python train.py --d_model=512 --norm_place="pre" --rope_fraction=0.25 --qk_norm=false --init_std_qkv=0.0297 --init_std_o=0.0 --init_std_up=0.0297 --init_std_down=0.0 --lr=0.000575 --beta2=0.99 --lr_head=0.00869 --schedule="wsd" --train_tokens=1195000000 --dataset="wikipedia_en"
MLP neurons of a small language model. Each row is named by its layer, matrix (down: output weights) and neuron, and shows model dimensions 0-169. Each number is 128 + 32 x the weight over its row's rms, rounded and kept within 0 to 255. Numbers have three digits each.
A block is one neuron, or neurons of one layer that tend to fire together. After each block is what it responds to, as a language model described it from the Wikipedia text at the highest values.

L5.down1387:072145112177164121163150153151140118156117181124168042159194135134054136121151074129116110146213120127107191093131140144179156162136137082147141096134126082164139120131078159095183160124114131126141128164068134135103048140154113062075178191151118099119119101128137168107110101112172153077124179117069133162109145136184153128124122085172147127146153110179169090119146178149093132131147153137122170126093139121163110120161129146082119117144173138076117102131124120152129094119117139081149088075167175134108111122
L5.down1408:107108067098148140089107124116166145144180079143122108198093115107100119112101121162132110133133144123119086182112153123177157121126069146120069115115068219114058147144138184110084102118167169132110154100149127138140147123151148114131168138142136114150088166080106196085174139118101105113097076126115099137125176132182124179097182116094106174066172188083107114126088181144134140090103184207138108144093122156146154116184172101158139109141117127108192164161175135098121097103161173164161103138136161157112126158
L5.down1515:140093136130190092152105131164172115137187163208163088122120096133107130147140113156132079109156197163105180135099143126165182176128104055140100065059097102124130107133175142096153172110118203126110054142110124163100117164087062137083131112127171138113102085142119195185121088073075181162099117142115103130098096144172135127075137071166137115118153135148126101108167186095115114137151106129090141144112144122124123156181106165172150117150115113115119126108153141154158073122143090185103093117127135137143079068
L5.down1893:193174172174115104132132123094121087120134120153111182148112126102125102058123121132158057107066108166144114110087125138173151122119021191122202131071178149102100170103139091161135101184070124135155224185131130163149138164087141108170143136139167121148108106131066112163074130176145136120195082148123115144124160131087082178093133133159092128142075140167106128152129160136126137101117174154190104168154144140131139164126111120074114141118167098171103092125054154137164113104138171111109167133148130129134078137
Responds to: Tokens in the middle of multi-word proper names and titles such as chart, event, film or medal names, often numbers like Billboard Hot 100 or Pro Combat 8.

L6.down28:197114053159189170111097146128119075144075111097114099123174168098120091137117079061120095061135095097136087135157171177184134105114109115126161123162158159117120119138118139145071118158139188137130131110107118112137125128141167120159165111150183110088089129134110140101153130115132137101160126122150114147151089116119123165123155182166141133114134125150160093174075117109132136145148178164175119151098112105152140097201104144037127128097177155091188100102135117119197108108016190098116116113175128143117114196
L6.down265:139127119128158151114167132114147153161093042072101173134079105099123135114048043174108116125119153057111073128184129143145145142078076074104138136106108097102110107068107142119097101162094134172169109128144151077157142123094101109167141156151154165152086155109147195155143173150148138162130131119113120151084107141114114131185106162145137116102152127073114185113119095116142137114107089186139139097146136149092103114144126094113126165115158076141122100123191118055111095106099115142183023125103169133097095115
L6.down1267:146097120115087170149106140076151100130144119120119201097194122127138138137085141145143098085111170080127133174127150146023165144172148141096085098131118101149131113142185124128155134135162122121149083103085085141207137102129127117147077143167160128128052103089175101137100192153121090150106084120152157160174133092128135156118088088190105163110105115178125134101163121109164176123171132161128083127146165180175167103101062117116134123119119165149141140160149175106150137098081125141072094164104156059111170174
L6.down1524:136133049161124151189122111103110122105132084115118147114138094102165170152144112086073094094161143148114096172158067115077117087138110137076108118134129107054126155136132092166104118148079152157175104069112175133172116151099094158134120147163070119136153101113119145103146116166158096160103116126092123143110044087084149131153132142130163145149122144133088146178180126114128118194125130098144171178138152114127093166157121157042087109050202081101126113112150082107156105124113109157053117187121102154148144115
Responds to: Inner word pieces of Romanian, Croatian and similar foreign names (Știința, Srećko, Târgoviște), "of" after quantifiers (many of them), and commas after place names.

L9.down1897:097140097153096155141142120091139136120107130135124190115153119163097118148079155089138136195115046167231124147150116137167111158140145070157137120092119153104104178076145121150136136160085139116094100169181073160173157113160092137126105089047225074125095159147145145099158092176126066103106089164152116089139038125126124107158170164131120154028076118140124133127085098131169141120166148065153096115084094093110122100093141153102160130164151106110124133086066130143116130088081124151135127129145153089173097175
Responds to: Middle tokens joining two halves of fixed pairs, ranges or chart names: Top [space]40, 18–19, fore and aft, Time / Mark, one or two.

L5.down30:152183115159165107080123112123043112156148061106148115122143107145065155130075156175111112091138147182184108106142136101113189169158061133108109099133131153068145128126168155112179083112175074128096177168101149116146118090132111084127053078132133094046158114115129077175167094164186148087175095141123093178142168092155106161185152122126167174145173144074078130119149153080164145145084142157146116075137169113120129129149093083112127139126145162075148086121072134156178136111148093176064111154105141123093137154
L5.down278:099084106126118105139128149158084117213113118154127072108175136136127173132130115142149113032141123164195099176179132104120195144140147111154158106122125133096082064139106144117187143155077093129179151118096150138093143065099158090096157140158107148182085118119143147144119128163139099168133078084118090166141141168100163137116102096134166069170146163112150133105148097080118098132122123137144198136088178135135171161108110149079130055156124127138119094174120110098137065128148156167109166147129113137112175182
L5.down1586:127099088125114157103101119100105127152121087100136137094083115113124091098113116103152092090095079197141116142139131109056184115144130128136098141183153134173114095132158136064145141137134135119075152139200123104116115123121106113096087091122108100129115086213099147188126140137152108160126166173132086090109094200115147126150120139140111092163118163129116069129075181115116127151118150134159123083150093083124144089096112160161132065086096158112125162185154082202185093087078137133125137132132101135119141188
L5.down1688:106111060131187152126064082128142166141108118075087090111122164077179119092139123169146106154136095155105111142170090203133107129104159184115176178102107184161134179066079113173138102090104127109162137151148062106159117110130159134183081193109091146157114104104132096051165095081127112122164133117116123104135105110126144096129133127128182116130081148131127139185143127118076196083159174118157149093146105096117154119139138104112123190164079160138109122108135150150086230137089055105147134154065153148148119148
Responds to: Pipe separators deep in sports statistics table rows, mostly header rows just before columns like Total, GD or SV%, with scattered weak prose tokens.

L5.down482:131146127099108101091134142160149126114167118129140189153129189098134134082124124121082163083131081121097193192093137142151134134173138078083134088143108083138174064125120111139143176122179152133117125100145193131124074107182179100146115177159119145156149067131095158135092160093162153122160164124103128116103176139069154113070074128164116094155167158123129098189112151096127153075098127106170130160077133141146164102126122129130139133148086128201164145099106165065159095115094121089113150175149105126151115128
L5.down1085:138153169101096150197133138113112128115109093176140159168123167085118130081201125158156125127119129152114184077149130174086148114041118102108166143042149144123150109147071069080090107132123176200180110091176162088097120162138100147114193176080163091211119164131148136129164197102120120184231165107146107123109167133128156177131079089143131109175136100106147104162157130116123100125120167118174125166073096140140065128135098114099122130106098092108140199149130118082187121099143180126053084082122127078100135108
L5.down1374:175173178088138078126123118075144182144085131144188144113142151145158112146132090104162074155108148105058169161090125136105114110124124082088114214132151048120134079138113115132144119096178087131157122152121105149171135144088133100092113175132108112117106070116138131184143144116157111064112129069190137149089110089179141170081136129099115141136111133134218179231131094119089097143139098121102169152143088148111144114157078114090063133122133096130029146109105115113144126147142098086122123160130126097148151127
L5.down1666:139066169137126095102110168167109095083142126144129100204164105124115119166124129063102116163187115117114151115082118164132162164151181087086123115105139112120143084125092095126175145149109097138130120130140091137132111151107131190084152153148098102116140105184113123134107111157102155180140140111187134098156149104209174132180103096194144104141145185121132180096193113140095090172074121152150147117082129126089120131174157147110116147199108106146157132120162148184094094139106175112076168157117133126170158140
Responds to: Mainly "of" after numbers, quantifiers or names, as in "five of its workers", "Game 7 of", "Frederick William III of Prussia"; also mid-word pieces of surnames.

L6.down968:151105128161155118114149141123133150150124114081077164085128114142113100166142166086128140163078149117070140112108119125103154175084133083134120116151065163138152090150124129091122110121161153138181147119148119138146131109153162157091079080077113094112133109126150147158065133137129167105136134085068058182116187137151150168102081136133158111164156106139101099098049101155145140139130129054049107109111117108070186122120092117147138142200102117175100109155116108144136190106187132135114123180156175132139116123
L6.down1555:176096146082137148206117092137100137171155151149127166142154198079113141130130141117111117117134183142130172141113132155146117102080084091154134106097118112101167143146134117090117163151114197142126133106147151153057161191146104095111125178157119135156118144119169198125113093151087152098082145100104157156134174115170154159093183151141124137072132127082148182124187106174174124165091099132107097131079150120118106132136106099108145123124077080179169180134134077133114148138105128132069175057107154141174180172
L6.down1784:156095143096108125196102132153157091146133121164157187162133099122127088061115156145122160108152129122142198103076145196153154112151095074193175080112132147086122124137114222155146126175129139114115180149163112116119107128122118117120118120131172153092135202152125105132140131146105138069142073107089152135156054087202104211074149086106175197223115114179093119131134145125151160123112113136131106171109171114146128123161116134148115203129174071103163153100088121063045099157122154099081102153093081158113175101
L6.down1965:145104143141166196105154104155074101124146169095160077178136111139126120113184141140109152122144121158112141176187062141160119153110152111164104135171086149146147154104120066120067142052099185096144188140144154164075112100174195124151116093143107149132106114140111159145133136122130144120173179119130086120104189152120079118137163102132196127122146172119168107100200130132130080144086144128132142122087117141154081168142108111180144112203137177121130080139181132075143182149096097124080160164186077088090113154
Responds to: Middle tokens of multi-word chart, award or competition names, especially the space in Billboard Hot 100, also US Country, Best Opera and European U23; plus en dashes in season ranges like 2010–11.